Part of a small language model's weights: vocabulary 1872, biases.
MLP neurons of a small language model. Each row is named by its layer, matrix (up: input weights) and neuron, and shows model dimensions 0-95. Each number is 128 + 32 x the weight over its row's rms, rounded and kept within 0 to 255.
After each neuron's rows, "fires in" lists the words (lower case) most often at its 100 highest values on Wikipedia text that the model never trained on. A number after a token or word is its count.

L5.up133 [179 131 156 135 164 128 108 154 134 146 102 131 111  60 116 148 122 123  99  80 210 145 134 145 135  64 175 201 116 120 129 122  48 113  80 196 127  96  97  85 138 151 139 118 155 114 116 105 137 105 126 111 160 136  91 123 131 138  34 107 129 122 137 152 136 157  98 117 141  93 129 125  79 142 176 112  85 139 116 153 144 176 127 132  96  93 102 164 108 107 100 133 143 136 151  83]
fires in: "as" 29, "but" 19, "with" 10, "although" 10, "which" 5, "though" 5

L2.up562 [146 114 136 110 131 154 165 103 135 124  75  61 112 157 150  93 127 112 154 121  92 137 125  96 156  97  83  96 102 113 144 161 125 107 154 131 156 150 128 159 103  82 119 168 135 165 172 125 155 157 112 156  75 173 158 138 117 132 166 126 123 103 175 168  92 125 138 119 169 137 122 109 162 235 115 148 124  95  84 143 105 164 153 151 163 125  83 103 126 102 140 215 109 126 131  56]
fires in: "by" 73, "with" 11

L7.up188 [133 129 138  80 127  87 132 177 115 117 192  71  94 166 133 128 112 103 144 198 118 125 129 148 172 133 122  98  90 149 147 126 107  73 149 124 148 152 119 163 115 123 153 107 121 178 120 160 145 129 196 114  63 124 153 131 120 180 154 104 154 124 127 160   4 171 121 171 169 125 117  73 172 123 175 105 119 124 142 116 124  97  85 100 122 123 126 109 153 122 122  93 117 210  87 167]
fires in: "of" 27, "and" 18, "spent" 8, "taught" 5

L6.up436 [175 161 148 132 152 173 113 164 143 127 119 143  88 136 108  85 104  99 101 206 161 119 148 131 116 131  90 109 152 107 204 159 106 157 144 159  92 121 137  63  94 114  96 102  83 162 117 140 170 152 137  82  60 113  97  80 111 111  89 108 133  94 123 185 106 109 146 172  93 172 193 129 177 146 126 136  98 132 125 132 183 129 126 182 143  93 133 156 117  93 134 113 127 107 151 109]
fires in: "as" 32, "at" 16, "biography" 5

L2.up552 [147  70 123 130 130 145  87 125  89 144 121 103 135 133 153 173 144 102 142  99 110 119 145  99 119 141 167  72  90 133 126 174 126 140 128 105 131 184  98 183 132 175 138 171 191 112 186 214 123 140 134  81 111 156 125  87 122 145 139 121 124 148 123 158  86 136 128  74  87 100 186 137 115 154 142 117 121  62  76 200 113 106  90 142 148  80 196 117  94 163  85 125 142 144 103  43]
fires in: "new" 30, "national" 22, "newspaper" 8, "list" 7, "international" 5

L2.up29 [177  95 159 145 136 117 180 131 177 144  67 144 128 135  99 122 149 161  73 156 119 109  67 119 116 156 108 186 103 156 134 126 166 130 128 148 117 147 103  91 129  80 130 157 161  86 123 118 131 182  59  94 121 145 104 133 146 141 108 130 100 121 107 125   9 115 156  78 118 126 189  86 120 141 122 120  41 105  49 156 149  93  81  99 186  84 129 182 115 164 138 114  88 139 153  97]
fires in: "it" 24, "film" 17, "song" 9, "album" 7, "show" 6

L5.up556 [160 145 122 126 140 157 128 150 134 114  90  85 147 116 166 126 130 132 191 171 183 125 117 148  65 105  69 193 139 126 117 139 104 158 175 131 104 109 145 116 131 182 145 175  55 143 101 142 107  93 103 125 103 158 114 148 130 129  87 176 164  99 113 101  89 143 173  49 106 166 129 128 158 155 139 130 112 148 112 152 107 156 125 110 179 123 104 148 167 121 104 148 126  85 101 105]
fires in: "was" 28, "has" 10, "when" 7, "after" 6, "is" 4, "he" 4

L5.up219 [151 166 123 116 123 101 129 107 162 148 122 148 127 140 105 136 109 145 125 133 153 124 131 102 132 118 127 129 119 135 108 117 199  71  88  98 138 132 152  80  92 150 114 131 145 140 108  97 100 130 144  88 127  77  85 154 189 144 138 166 149 173 104 165 142 164 121 117 128 145 112  73 144 121 140  70 121 151 141 123 165 111 119 151  30 190 164 165 108 131  51 162 180 121 168 106]
fires in: "state" 22, "united" 12, "county" 10, "france" 7, "international" 5, "russian" 4

L7.up150 [119 182 101 121 101 176 148 116 148 181 165 129 168 144 168 123 139  94 139 139 133  83 104 153  91 122  92 168 139 159  79 134 120  95 132 197  84 101 133 114 169 179 140 139  85 147 189  83 119 179 130 115 122  71 114 146  93 121 117 173 124 151  78 167 136 175 142 161 147 181  96 117  72 149  87 132 133 121 172 125 103 131  95  96 103 185 112 172 126  96 175 101  88  98 154 109]
fires in: "was" 35, "been" 9, "construction" 6, "then" 4, "later" 4

L5.up204 [125 122  93 163  86 126 149 102 115 113 141 160 155 135 124 130  74 139 144  56  89 140 134 153 112 119 170 117 159 147 153 215 156  46 169  70 125 172 118  91 127  82 178 206 155  76 119  83 126 158 135 166 140 141  93 133 136 150  58 136 182 108  91 134 111 114 161 142 108 100 134 194 110  60 161 101 136 133 188  83  89 131 173 130  59 174  97 130  97 118 166 147 141 175  92 132]
fires in: "a" 59, "best" 8, "inspired" 5

L6.up95 [ 98 114 178 173 174 163 145  62  93 154 126 154 110 165 182 124  97 110 125 107 148 136 161 125 100 118 185 100 207 171 100 154  70  83  82 150 111 145 141 165  93  96 140 161 112  63 182 117 137 133  74 102 112 132 127 182 181 108  87 144 117 125 155 102 111 139 138 127 122 113 151 115 133 155 125  48 125 177 147 136 111  99 125 160 154 110 151 149 135 216  98 183 161 113  62 204]
fires in: "of" 41, "throughout" 9, "he" 8, "that" 6, "like" 4, "alongside" 4

L2.up72 [155 124 135 143  76 175  82  90 176 144 143 198 124  61 183 131 114 139 145 111 140 120 154  99 154 148 145 127 114 135 126 102 114  76 139 149 119 148 115 123 136 131 121 153 132 112  78 173 204 225 133 119 123  93 145 170 163 106 128  56  66 135 176  74 163 118 116 136 148 113  94 108 102 133 118  13 101 120  89 132  98 125 160 125  98 119 155 109 117 175 124  54 137 152 129  82]
fires in: "at" 81, "atlantic" 4

L2.up160 [147 113 162 134 131  83 110 166  78 128 186  97 115 114 152 128 114  85 132 164 123 150  79 128 114 128 133 104 109 123 133 178 117 120 129 103 118 159  53 235 128  98 159 123  70 135 145 124 183 117 163  89 152 138  84 177  93 127 128 176 154 245 146 110 142 136 111 156 131  97 157  97  83 116 131 150 124 111 160 143 156 128  92 155 153  81 134 157 110 159  72 135 130 143 153 129]
fires in: "on" 55, "in" 31

L2.up648 [150 130 115 137 128 142  86 114 118 134  79 143 185 112 114 113 136 128 228 127 137 157 116 123 148 137  68 152 133 133 171 118 138 154 192 125  84  81 138 171 130  84 137 162 156 102 213 129 103  89 122 165 104 171  81 150 109  66 147 132 127 130 163 161 100 143 101  34 134 153 174 167  98 115 142 116  99  81 109  98 169 121 124 147 172  85 154 151 135 105  65 168 133 107 129 143]
fires in: "after" 40, "before" 24, "when" 12, "during" 7

L2.up182 [108 104  74  53 140 147 124 130 116 155  89 137  90 144 124 153 137 200 125 100  71 139 125 113 167 100  89 124 114 152 123 125  76 137 124 117 109 108  61 141  78  98 101 159 142 144 180 153 140  79 124 131 118 149 143 124 159  84  90 106 158 178 144 105 117  66 110  96 119 121 106 155 108 196 145 140 153 112 125 177 190 132 136 128 152 137 103 104 121  94 143 134 126  87 101 125]
fires in: "with" 67, "by" 13, "married" 4

L5.up85 [134 139 157 154 154 133 123 179  97 130  81  71  75 113 131  88 142 147 140 155 128 103 197 122 152  77 139 130 152  93 184 143  55 100 115 133 117 148 123 129 100 129 117 128 151 173 161 138 152  49 136 131 124 115 112 104 108  96 123  98 108 113 107 118 111 168 149 115 142 129  97 140 108 112 135 111 130 173 107  90  85  81 138 134  77 125 139  95 119 146 112  76  56 124 160 142]
fires in: "or" 51, "orange" 4, "morgoth" 4

L5.up721 [164 132 142 127 122 195  84 177 155 114 167 128 163  98 144 195 111 112 124 154 112  90 136  98 107 170 155  95 164 112 135  53 100 107  81 126 125 129 123 141 144  90 204  96 163 124 115 107 149 137  62 142 103 171 131 124 175 157 162 132 145  99 101 119 130 198 179 131 158 166 134 137 134 110 152 130 167 227 112 172 146  96 126 104 167 101 163 114 128 185  96 182  76  85  97 132]
fires in: "of" 44, "were" 5, "votes" 5, "with" 4, "los" 4

L2.up495 [132 153  90 103 137 179 101 166  99 135 112 100 112 170 199 128  71 140 132 158 127 109  54 117 138 117  95 149  77 139 128 185 105 163 134 130  85 104 131 101 122 133 195 158  80 141 139 135 157 116 133 174 148 156 170 229  72  93  93 101 102 111 140 209 117 168 138  96 108 115 214 135 101 128 177 111 135 164 117  97 136 140 135 135 107 135 157 197 113 150 134 114 172 160 100 158]
fires in: "is" 69, "has" 16

L2.up801 [177 122 164  77  93 143 103 115 108 138 104 161  95 127 134 156 125 186 122 160 125 170 130 112 102  64  91 167  87 120 118 126 128 147  81 152 155 135 114 114 146 143 205  82  99  97 138 132 140 108 201 138 111 132 148 172  85  68 141 132 160 150  95 116 134 160 101 164 129 164 137 108  35 157  99 173 173 145 105 121 166 174 143 140 125  95 153 121 132  76 158 129 115 125 154 173]
fires in: "was" 53, "is" 8, "may" 7, "coach" 6, "began" 5, "were" 4

L2.up61 [124 122 162 124 103 137 116  53  87 137  88 172 119 149 130 124 150 171 129  91 148 124 127 124 121 172 107 113 154  79  80 117 165 138 125 132 101 173 152 120 142  68 195 134 146 155 160 104 154 161 133 134 147 142 133 136 130 188 150 124 152 146 158 133 165 139 177 113 114 176 107 150 106 192  90 144 117  80 189 109  98 109  74 130 150 137  66 116 150 117 139 167 134  71 142 103]
fires in: "was" 47, "were" 36, "researcher" 5

L2.up507 [ 92 125 105 111  73 171 119  99 170 167 116 122 179 194 133  98  95 153 220 138  67  91 152 116 116 119  69 119 119 138 186 116 105 106 176 131  81 121  84 151 114 120 132 125  63 138 171 144 113 141 152 103 146 143 145  90  95 107 166 112 162 121  98 141  99 120 114 142 152 187 168 191 155 137  95 125 113  88 107  70 140 160 152 114 119 105 142 182 134 147  90  97 156 139 160 164]
fires in: "after" 64, "before" 24, "while" 9

L2.up18 [114  88 149 105 113 106 140 135 109 152 152 121 149 148 188 122 132  98 148 146 146  96  90 103 147 120 179  92 111 168 156 153 127 141 127  81  90 100 102 148 136 144 164 155 109 192 103 109 142 117 123  68  74 176  80 134 209 118  96 118 154 173 190 143 157 184 140 165 117 139 184  84 150 124 103 119 132 169 140 169  61 146 144 145 168 118 150 174 122 109  97 126  86  78  64 110]
fires in: "on" 46, "at" 16, "won" 14, "in" 4

L2.up303 [ 97  92 151 125 107  93 153 105  59 173 107 181 149 180 180 174 182 103  98 141  81 167 139 104 137 139 111 171 111 150 157 148  96 111  80 101 127 112 163 177 110 100 115 131 147 125 148 130 147 142  85 164 145 127 134 147 108 113 130 147 162 142 135  98 146  90 115  88 130 160 141 133 133 129  90 125  87 137 155 168 142 171  60 115 113 156  76 149 100 134 174  39 151 157 140 157]
fires in: "has" 36, "have" 26, "had" 13, "having" 5

L6.up787 [153 116 152 106 132 103 119 146 144 138 138  95 151 142 137 124  88 157 127 134 108  76  88 121 186 154 133  93 175 122 172 173 196 167 122 138  88 172  83 113 179  89  70  77 134 109 147 149 114 132 125 112 103 155  81 121 124  70 109 150 143 185 132 157 122 141 177  89 160  80 208 128  81 167 139 140 122 120  72 130 132 157 122 149  66  98  68 182 106  65 105 105 112  85 135  98]
fires in: "in" 42, "she" 16, "under" 5, "by" 5

L5.up817 [126 155  96 140 147  72 193 138 119 166 141  96 125 120 156 129  67  80 184 102  98 127 142 111 159 116 150 106 130 131 144 124 115  99 166 113 157 108 152 150 132 139 133 159  83 112  93 104 153 130 167  74  90 115 157 112 124 144 144  91 127 133 132 124 135 125  96 111  99  72  85  91 133 140 169  89 107  57 222 143  92 119 120 171 123 110 102 102 108 153 114 148 106 145 114 113]
fires in: "of" 25, "justice" 7, "microbiologist" 7, "aggies" 5, "argentina" 4, "michele" 4

L2.up541 [166 167 122 133 138 106 136 137 147 167 156 121 111 185 155 101 152 142 126 183 134 131 153 170 109 130 163 107 164 144 133 118 119  90  94 157  64  95 118 127 123 148 146 126 147 133 146 108 155 175 100 110  91  96 152 187 181 112 166 103 172 119 137 149 118 100 133 164 150 108 155 149 112  98 129  74  95 157  84 130 121 165 112  87 114 125 143 108 136 140 107  94 127 112 137  88]
fires in: "at" 28, "on" 22, "atlantic" 6

L2.up347 [149 115 123 160  98  76 125 120 134 128 110 146 124 155 116 168 104 192 133 129 125 185 159 120 169 171  93 118 123 158 102 140  76 111 169 157 118 141 127  58 176 128 179 111 172 138 120 149 162 162 159 175 166 138 106 114 111  98 111 119  94  69 135 157 149 138 169 101  95 129 190 110 142 113 109 103  67 110  85 171  84  20 124  94  85 133 130 133 203 141 110 165 132 117 121 122]
fires in: "not" 52, "also" 8, "noted" 4

L7.up326 [143 129 105 149 146 124 153 121 160 109 161 117 157 138 159 131  90  80 136 108 142  84 109 112 111 137 117  63 176 176 128 154 109 153 130  93 119  84 127 175 139 173 185 115 108  89 153  51 120 167 149 147 190  83 154 125 151 123  15 136 142 136 121  95 128 104 166 154 118  98 122 148 156 148 105 132 111 153 195  80  76 113 136 120 121 129  64  87 130 126 116 148 164 109 155 135]
fires in: "a" 50, "initially" 6, "top" 6

L2.up571 [151 178 104 150 148 126 151 180 104  93 118 103 194 152 106 149 132 153 142 157  53 144 144  63  97 170  58 142 119 133 167 169 116  87 120 131 126 100 181 119 164 134 162 111 125 102 162  80 150  52 121 149  96 103 109 194 112 155 135 122 144  97 135 160 118 145 104 197  73 146 157 143 149  54 164 142 189 160 111  96  85 136 118  87 144 193 120 111 156 107 152 133  62 112 171 159]
fires in: "or" 52, "among" 5, "amount" 4

L7.up601 [130 135 124 119  68 154 102  81 125 125 136 133 154 150 127 127 158 173 132 125 100  58 108 114 142 106 159 161 106 116 112 121  87  45 168 114 120 132 131  96 110 143 150  90 109 155 164 159 128  84 109 126 156  85 158 163 156 154 169 110 104 106 167 150 149 192 143 168 119 124 117 189 139 156 149 126 123 139 106 147 131 146 154  99 108 129  75 143 118 117 187 105  69 116 139 100]
fires in: "is" 31, "that" 18, "are" 17, "where" 5, "if" 4

L2.up149 [163  87 131 147  87 110 143 120 110 142 120 153 123 118 178 142 126 111 161 192 106 159 112 166  81 150 126 141  34 131 133 122 114 101 143  99 129 184 109 155 133 169 160 174 123  93 115 140 181 124 110 142 128  86 142 189 125 248 185 188 161 136 121  84 123 183 169 136 167 214 128 115 161 156 105 120 159 117 142 153  78  85 139  93 121 139 126 150 130 182 118 141 108  72 100 137]
fires in: "was" 85, "is" 10

L2.up258 [178 106 117 142 183 164 141 171  92 120 117  75 176 128  85 127 133 182 136 120  64 161  56 144 152  99 116 161  89 111 169 155 141 113 149  69 153  92 122  70 127  93  63 127 146 113 108  96 167  97  79  88 110 105 172 153  98 110 112 122 159 113 108 113 100  91 100 153 177 155 155 120 156 165 103 141 132 170  87  88  75 122 145 144 162  77 133  99  86 148 119 127 142 195 137 110]
fires in: "as" 32, "by" 25, "episodes" 6, "starring" 5, "with" 4

L5.up24 [138 158 182 150 131 184 145 113 151 111 126  91  90  87 111 147 116  62 153 101 116 163 138 122 166 117 119 149 161 140 157 115 134  67  34 140  88  97  71 111 176 141 118 173  84 106 148 115 104 124 153  53 119 128 100 152 161 105 153 103 127  99 150 170 113 116 129  94  75 160 138 146  75 150 148 124 116 125 122 163  98 147 169 128 174 132 100 156 128 118 116 159 136 139 151 113]
fires in: "of" 17, "when" 11, "while" 10, "with" 8, "although" 8, "despite" 5

L5.up879 [158 163  99 122 133 114 166 127  87 105 161  99 168 172 108  96  86 111 126  88 101 169  97 145 124 169 153 105 184 130 109 142  93 134 150 143 100 104 101 128 121 140 141 163 149  94  85 114 100 177 153 180  87 148  85 129  68 130 105 110 115 151 158 158  85 103 133 165  91 111 147 139 139 104 138 155 127  97 173 101  99 170 181 115  59 139 156 191 175 121 137 115 130  99 131 123]
fires in: "to" 51, "a" 5, "younger" 5, "long" 4

L6.up590 [126 138 133 154 125  68 188 141 144 131 115 142 141 156 193 143 140 127 159 119 137 101 168 121 139  76 137 193  84 167 136 109 165  66  96 137  69 196 151 155 125 167 135 107 158 174 166 159 130 167 153 144 144  91 120 160 144 190  82  88 121  92 120 185 145 160 126 156  80 105  74  71 142 121 109  92 129  92  67 108 129 183 105  57 104 151 116 137  92 166 139 122 119 133 177 115]
fires in: "also" 16, "has" 13, "is" 11, "mother" 7, "have" 5, "initially" 4

L6.up867 [106 153 181 127 141 152 144 169 117 100 142 134 125 104 175  95 100 127 160 121 170 104 172 115 117 129 153  71 128  95 176  90  94 154 149 137 111 108 123 133 129  94 128 108 164 150 113  82  84 103  99 125 104 113 114 137 154 133 128  86 112 183 137 156 119 104 110  89  98 118 166  71 123 144  93 111 127 194 139 164  98 128  94 134 154 156  64 185 135 108  99  92  87 116 139 139]
fires in: "she" 32, "he" 31

L7.up39 [170  99 167 140 141 152 145 183 186 147 125 152 157 147  62 144 121 143 167 181  77 149 136 108 157 119 114 143 181 106 100 169 148 143  79 138 122 123 117 159 148 126 147 130 109 128 146 118 123 128 108  92  40 137  87 171  70  79 140  80 165 112 140 146 146  91 153 120 120 102  97 171  46 165 109 142  90 129 190 103 108 134 130 164 159 105 107 106 128 143 120 124  83 152 136  79]
fires in: "in" 42, "as" 14, "for" 9, "by" 8, "to" 5, "under" 4

L7.up469 [167 154 109 150 159 176 131 120 153 136 137 202 159 151 130 105 100 137 177 124 200 123  96 184 104 122 121 132 124 141 142 148 138 120 174 125 107 158 129 160 109 156 212  96  75 180 178 124 121 164 159  71 159 116 230  99 167 138  97 105 181 134 102 102 109 165 127  81 139 120 132 126 169 154  72 104 114 163 105 135 139 117  82  87  95 151 105 138 132 147 102 106 124  86 145 182]
fires in: "was" 28, "is" 25, "received" 8, "most" 5

L7.up62 [183 106 154 120 101 133  89 187 139  87 164  93 197  75 172 118 130  89 172 153 137 115 114 200 138 104 147 156 148  77 162 122  90 127 129 152  54 117 117 116 165 111 166 155 102 115 103 125 116 131 110 166 136  89 154 181 112 103 151 171  97 110 118  54 156 149  83 173  65 136  86 112 102 122 167 192  83 193 120 142  67 144 110 132 117  94 207 103 155 185 105 166 157 152 141 113]
fires in: "of" 31, "is" 10, "was" 7, "issue" 4, "lessons" 4

L2.up10 [180 156 114  91 155 139 104 134 103  58 156 111  75 152 127 136 119 126 139  81 136 138  97  90 103 136 127 128  81 134  89 126  74 144 148 145 119 132 126  82 164 111 127 108  64 161 122 180 144 114 131 161  69 126 135 157  98 120 129  93 137 112 112 156 132 160 186 128 183 144 100 130 131 143 102  90 116  51 114 116 137 172 126 114 102 183 108 130 143 102 160  95 135 173 134 145]
fires in: "can" 28, "would" 18, "may" 12, "could" 10, "did" 7, "will" 6

L5.up813 [157  99 179 169 129 114 131 143 142  84 116 160 114 139 158 118 143 136 142 111  92 119  92 125  87 158 130 153 212 121  85 110 112  83  85 105 103 106  91 116 169 151 156 129 152 147 136 154 110 128  91 169 123 174  68 131 112 204 109  97 139 138 149 111 113  94  82  74 178 105  99 118 169  93 156  75 155  90 209 133  64 115 128 111 213 111  82 130 140 189 101 129 117 128  92  94]
fires in: "of" 40, "young" 9, "little" 8, "younger" 7, "lessons" 4

L6.up394 [ 98 131 105 142 136 149 138 147 128 198 160 102 126  84 101  77 149 176 175 172 120 166 146 137 174 143 139 107 122 152 169 162 117  48 126 128 142 151 126 177 121 133 164 137 170 154  69 117 102 119 101 187  93 137 100 182 156 157 161 142 177 138 182  97 123 103 130  98  68 137 108  85  95 188 137 164 165 155 161  89 124 186 162 155 156 146  65 138  89 113 114 157  78 186 152 144]
fires in: "married" 13, "to" 10, "with" 9, "joined" 9, "at" 5, "signed" 4

L2.up239 [132 147 188 213 101 126 163 142  90  92 163  94 175 141 177 133 200 124 139 161  90 122  76 134 156 144  64 123 140 120 119 189 153 141 185 109 113 149 166 109 138  83 106  85 115  62 145 131 125 161  86 100 132 113  69 129 118  83 128 133  93 146 139 108 110  85  96 103  50 125 201 130 105 102 168 160  85 110 115 156  80 155 118  93 151 152 137 119 112 164 154 148 141 154 211 122]
fires in: "album" 18, "film" 14, "song" 11, "band" 9, "single" 7

L7.up174 [ 90 111  97 170  41 164 207 157 107 111 155  91 143 121 114 185 139 102 151 170  73 149 160  84 166 144 127  47 158 129  84 177 164 138 135 166 125 163 179 122  95 105 168 153 134 181 144 137 121  66 105 129 135 124 163 127 136 135 114 168 107 203 113 107 116 130 121 116 111 142 124 133 156 134 146 141 192 127 140 106  99  73  74 132 106 127 119 180 141 108 101 104 108 129 146  73]
fires in: "a" 16, "more" 15, "several" 13, "an" 13, "other" 12, "many" 8

L2.up710 [153 119 111  85 128 180 116 129 106  82 123 200 133 123 121 119 160 117 141 180  94  90 126  97 157 104 122  97 191 129 124 176  65  87 103 107 117 133  93 133 118 138 131  44 108 167 134 151 138 116 102  42 109 104 103 132 131 129 151  96 173 128 122 109 137 197 151 180 147 205 137 114 113 139 238 142 113 134  95 113 144  51 132  77 158  92 120 158 103 138  92 133  66 104 136 121]
fires in: "as" 38, "or" 17, "the" 14, "than" 6, "those" 5

L6.up417 [115 125 173 141 153  90 150 163  94 112 122  96 135 155 109 125 162 129 121  94  57 159 140 142 132 112 151  64 198 175 157 111 125  81 154  99  49  94 155 168 132  94 220 124 153 195 151 129  85 118 122 165 119 156 148  89  94 188 124 121 139 129 165 130 187  55 135 111 138 125  95 159 125 134 122 143 120 189 131 153 138  80 101 114  51 112 144 109 140 131 128  84 100 101 109  63]
fires in: "no" 46, "or" 10, "only" 5, "not" 4

L7.up827 [126 170 185 213 113 108 148  95 117 123 100 116 124  97 123 167 116 179 131 122  75  92 107 156 130 218 131 163 152  74 114 135 137  92 170 155 128 143 133 142 181  84 108 122 157 167 112 155 172  65  99 107  89 144 160  70 119 120 125 107 134 127 127 132 120  54 107 161 101 162 120  62 104 155 136 122 114 126 100 157  99 159  74 160 179 110 127 127  93 111 126  99 103 134 107  85]
fires in: "was" 31, "is" 9, "by" 8, "series" 6, "were" 4, "been" 4

L7.up310 [144 149 161  94  96 109 154 179 145 121 111 162 153 120 112 148  64 173 109 187  40 157  88 106 104 112 102 161 203 108  76 138  97  98  97 143 130 155 109 117 124 106 180 126 136 143 107 124  87 184 199 137  99 208 164 154 168 204 149 154 143 121 118  74 132 130 163 103  92 113 116 126 179 103 103 106 114 118 176  89  75 103 128 123 131 120 144 160 150 118 131 107  51 153 168 143]
fires in: "for" 30, "from" 17, "with" 8, "accompanied" 5, "by" 5

L6.up442 [137 165 100 147 123 167  95 105 140 104  91 195 155 106 141 168 145 104 144 169  87 142  97 140 181 107 133 179 116 156 101 153  81 104 126 130 107 142 105  86 146 196 164  64  67 143 168 126 207  99 136 150 139  91 165 153 153 104 182  67 129  75 163 142 136 186 142  94 131 107 114 128  66 116 160 101 122 141 109 122 136 149 118  83 125 108 160 149 209 132 109  99 141 100 166 112]
fires in: "but" 34, "as" 13, "although" 6, "should" 5, "if" 5, "enough" 5

L7.up81 [185 125 122  78 146 156 177 133 123 144 150 125 172 124 130 168 141  67 156 121  62  93 119  67 103 165 109 155 153 107 118 190 153 161 110 150  75 135 156 158 177  97 141 146 126 146 199  78 142 134 161 165  91 136 178 131 143 159 137 162 162 119 165  90 119  77 187  99 134 146  79 198  74 126 153 108  79 112  83  93 118 101 191 109 127  88 120 104 116 182 133 139  97 124 128  47]
fires in: "a" 26, "in" 16, "new" 12, "out" 4

L6.up374 [124 133 151 123 187  93 177 126 135 114 130 100 120 164  79 127 105  75 147 116 115 164 114 112 158 124 152 122 137  90 150 118 151 125 101 130  87 139  90 119 103 232 177 160  88 111 126 147 121 154 148 166 122  75 143 138 134 103 173 105 140 114 188  76 176  81 149  82 177 163 107 136 113 102 171  98 134 173  67 155 132 100  94 112 182  97 120 140 127  71  62  97  51 121 135 122]
fires in: "on" 68, "eight" 4

L6.up839 [130 117 195  82 101 108 163 136 118 135 157 155 128 186 220 160  78 158 158  58 115 162  97 163  75  62 189 108 179  95  96 131 110  78  99 134 153 115 136 148 135  83 132 166  85 160  89 133 119 132  69 152 130  99 148  92  86 199 132 110 152 118 121 158 118 124  78 145 152 175 108 100 155 113 206 110 147 133 121 163 108 115 103 110 124 102 106 103  88 137 125 163 139 121 100 184]
fires in: "of" 69, "stuttgart" 4

L2.up157 [152 164  99 121 116  95 177 125  95 186 130 132 161  98 115 115 105 123 167 128 112  82  78 122 136 126 113 163 158  94 121  96 144 144 145 140 127 135 119  55 184 146 168 175  96 109 219 135  98 118 104 125  58  99  57 139 130 162 133 127 205 160 214 107 152 136 108 125  98 120 108 174  59 156 127 113  85  76  72 121 184 126 119 107 148  92 139 133 139  82  48 117 106 121 149 152]
fires in: "year" 26, "until" 21, "before" 21, "since" 10, "years" 10, "week" 4

L5.up494 [146 146 133  62 148  48 127 151  86 100 106 112 115 113 154 141  80 159 127 173 104 164 118 125  63 192  67 116 122 216 139 113 111 108 198 189  70 104 174 139  94 173 179 122 138 113  89 133 125 155 135 161  97 120 137 180 104  69 116 105  98 145 133 138  64 140  73 125  64 111 135 128  98 122 142 135 157 126 133 134 117 136 154 152  95 139  96 128 147 123 165 130 101 112 110 161]
fires in: "be" 44, "is" 14, "also" 9

L6.up840 [130 130  86 131 124  76 151 124  86 138  85 103 172 169 144 138 103  84 161 150 127 115 132 107 109 131  95 150 170 153 132 134 100 124 138 119 141 124  87  77 112 174 169 165  95  72 100 121  98 162 165 101 113 119 103 118 145  73 101  68  96  93 122 113 117  71 112  55 146 138  97 154 108 153 157 122 150 102  72 137 154 133 151 160 154 174 129 164 151  69 123 132 124 155 117 124]
fires in: "after" 33, "before" 23, "from" 8, "during" 6, "since" 5, "by" 5

L5.up867 [124 225 171  92  95 109  90 126 146  57 116 155 121 124 214 169 102 165 169 141 117 109  83 116 111 154 140 134 174 121  83 125 116  48 101 174  70 181 202 122 113 179  74 151  79 124  95 121 140 129 154 110 140 154 175 152 113 114 112  97 150  64 146 121 143 161 142 150 106 156  90 102 111 114 147 102 142 127 124 154  82 125 150 127  93  92 107  95 117 158 121 168  95 116 104 133]
fires in: "most" 17, "are" 15, "more" 10, "is" 7, "also" 6

L2.up85 [ 89 126  70 145 135  82 167 109 121 156 175 117 138 138 126 185 128 155 117 158 118 136 103 111 140 125 208 132 114 128 136 167 161 127 194  69 113 111 139 194 175 123 126 108  80 109 140 118 123  98 128 150 109 147 132 107 146 149 200 161 104 148 102  82 102 141 128 112 115 142 183 110 119 129  90 139 185  59  50 120  85 130  66 109 106  88 116 125 184 182 135 117 136  82 160  86]
fires in: "more" 40, "most" 25, "early" 18

L5.up509 [136 129 110 126 168 149 107 146 140 174 190 140 129 107  96 141 114 139 136 160 128 110 102 106 174 133 111 113 104 171 103 181  52 125 189 164 114 157 139  88 161 132 137 109 172  84 165  87 146 118  42 132 155 119  43 127  89 115 150 113 155 113  58 141 142 145 156  92 113 117 114 104 116 148  96 101 147 141 127 155 161 142 161  80 103 125 140 128  80 108 159 130  83 151 173  47]
fires in: "as" 79, "where" 6, "asked" 4

L6.up330 [189 147  85  83 126 188 160 139 139 148 111 103 122 144 108 164  91 120 147 113 123 151 126 136  90 160  54 138 141 186 106 137 136  98 206 145 104 169 141 174 127 121 183 141  58 177 121 124 102 142 190  78 141 118 178 146  94 109 111 115 136  89 168 136  97 184 137 169 134 162  80 230  86 130  60  59 128 108 182 101 108 149 133  73 132 161 102 178 151 169  96  89  95 163 147 143]
fires in: "was" 40, "would" 20, "were" 18, "could" 8, "should" 4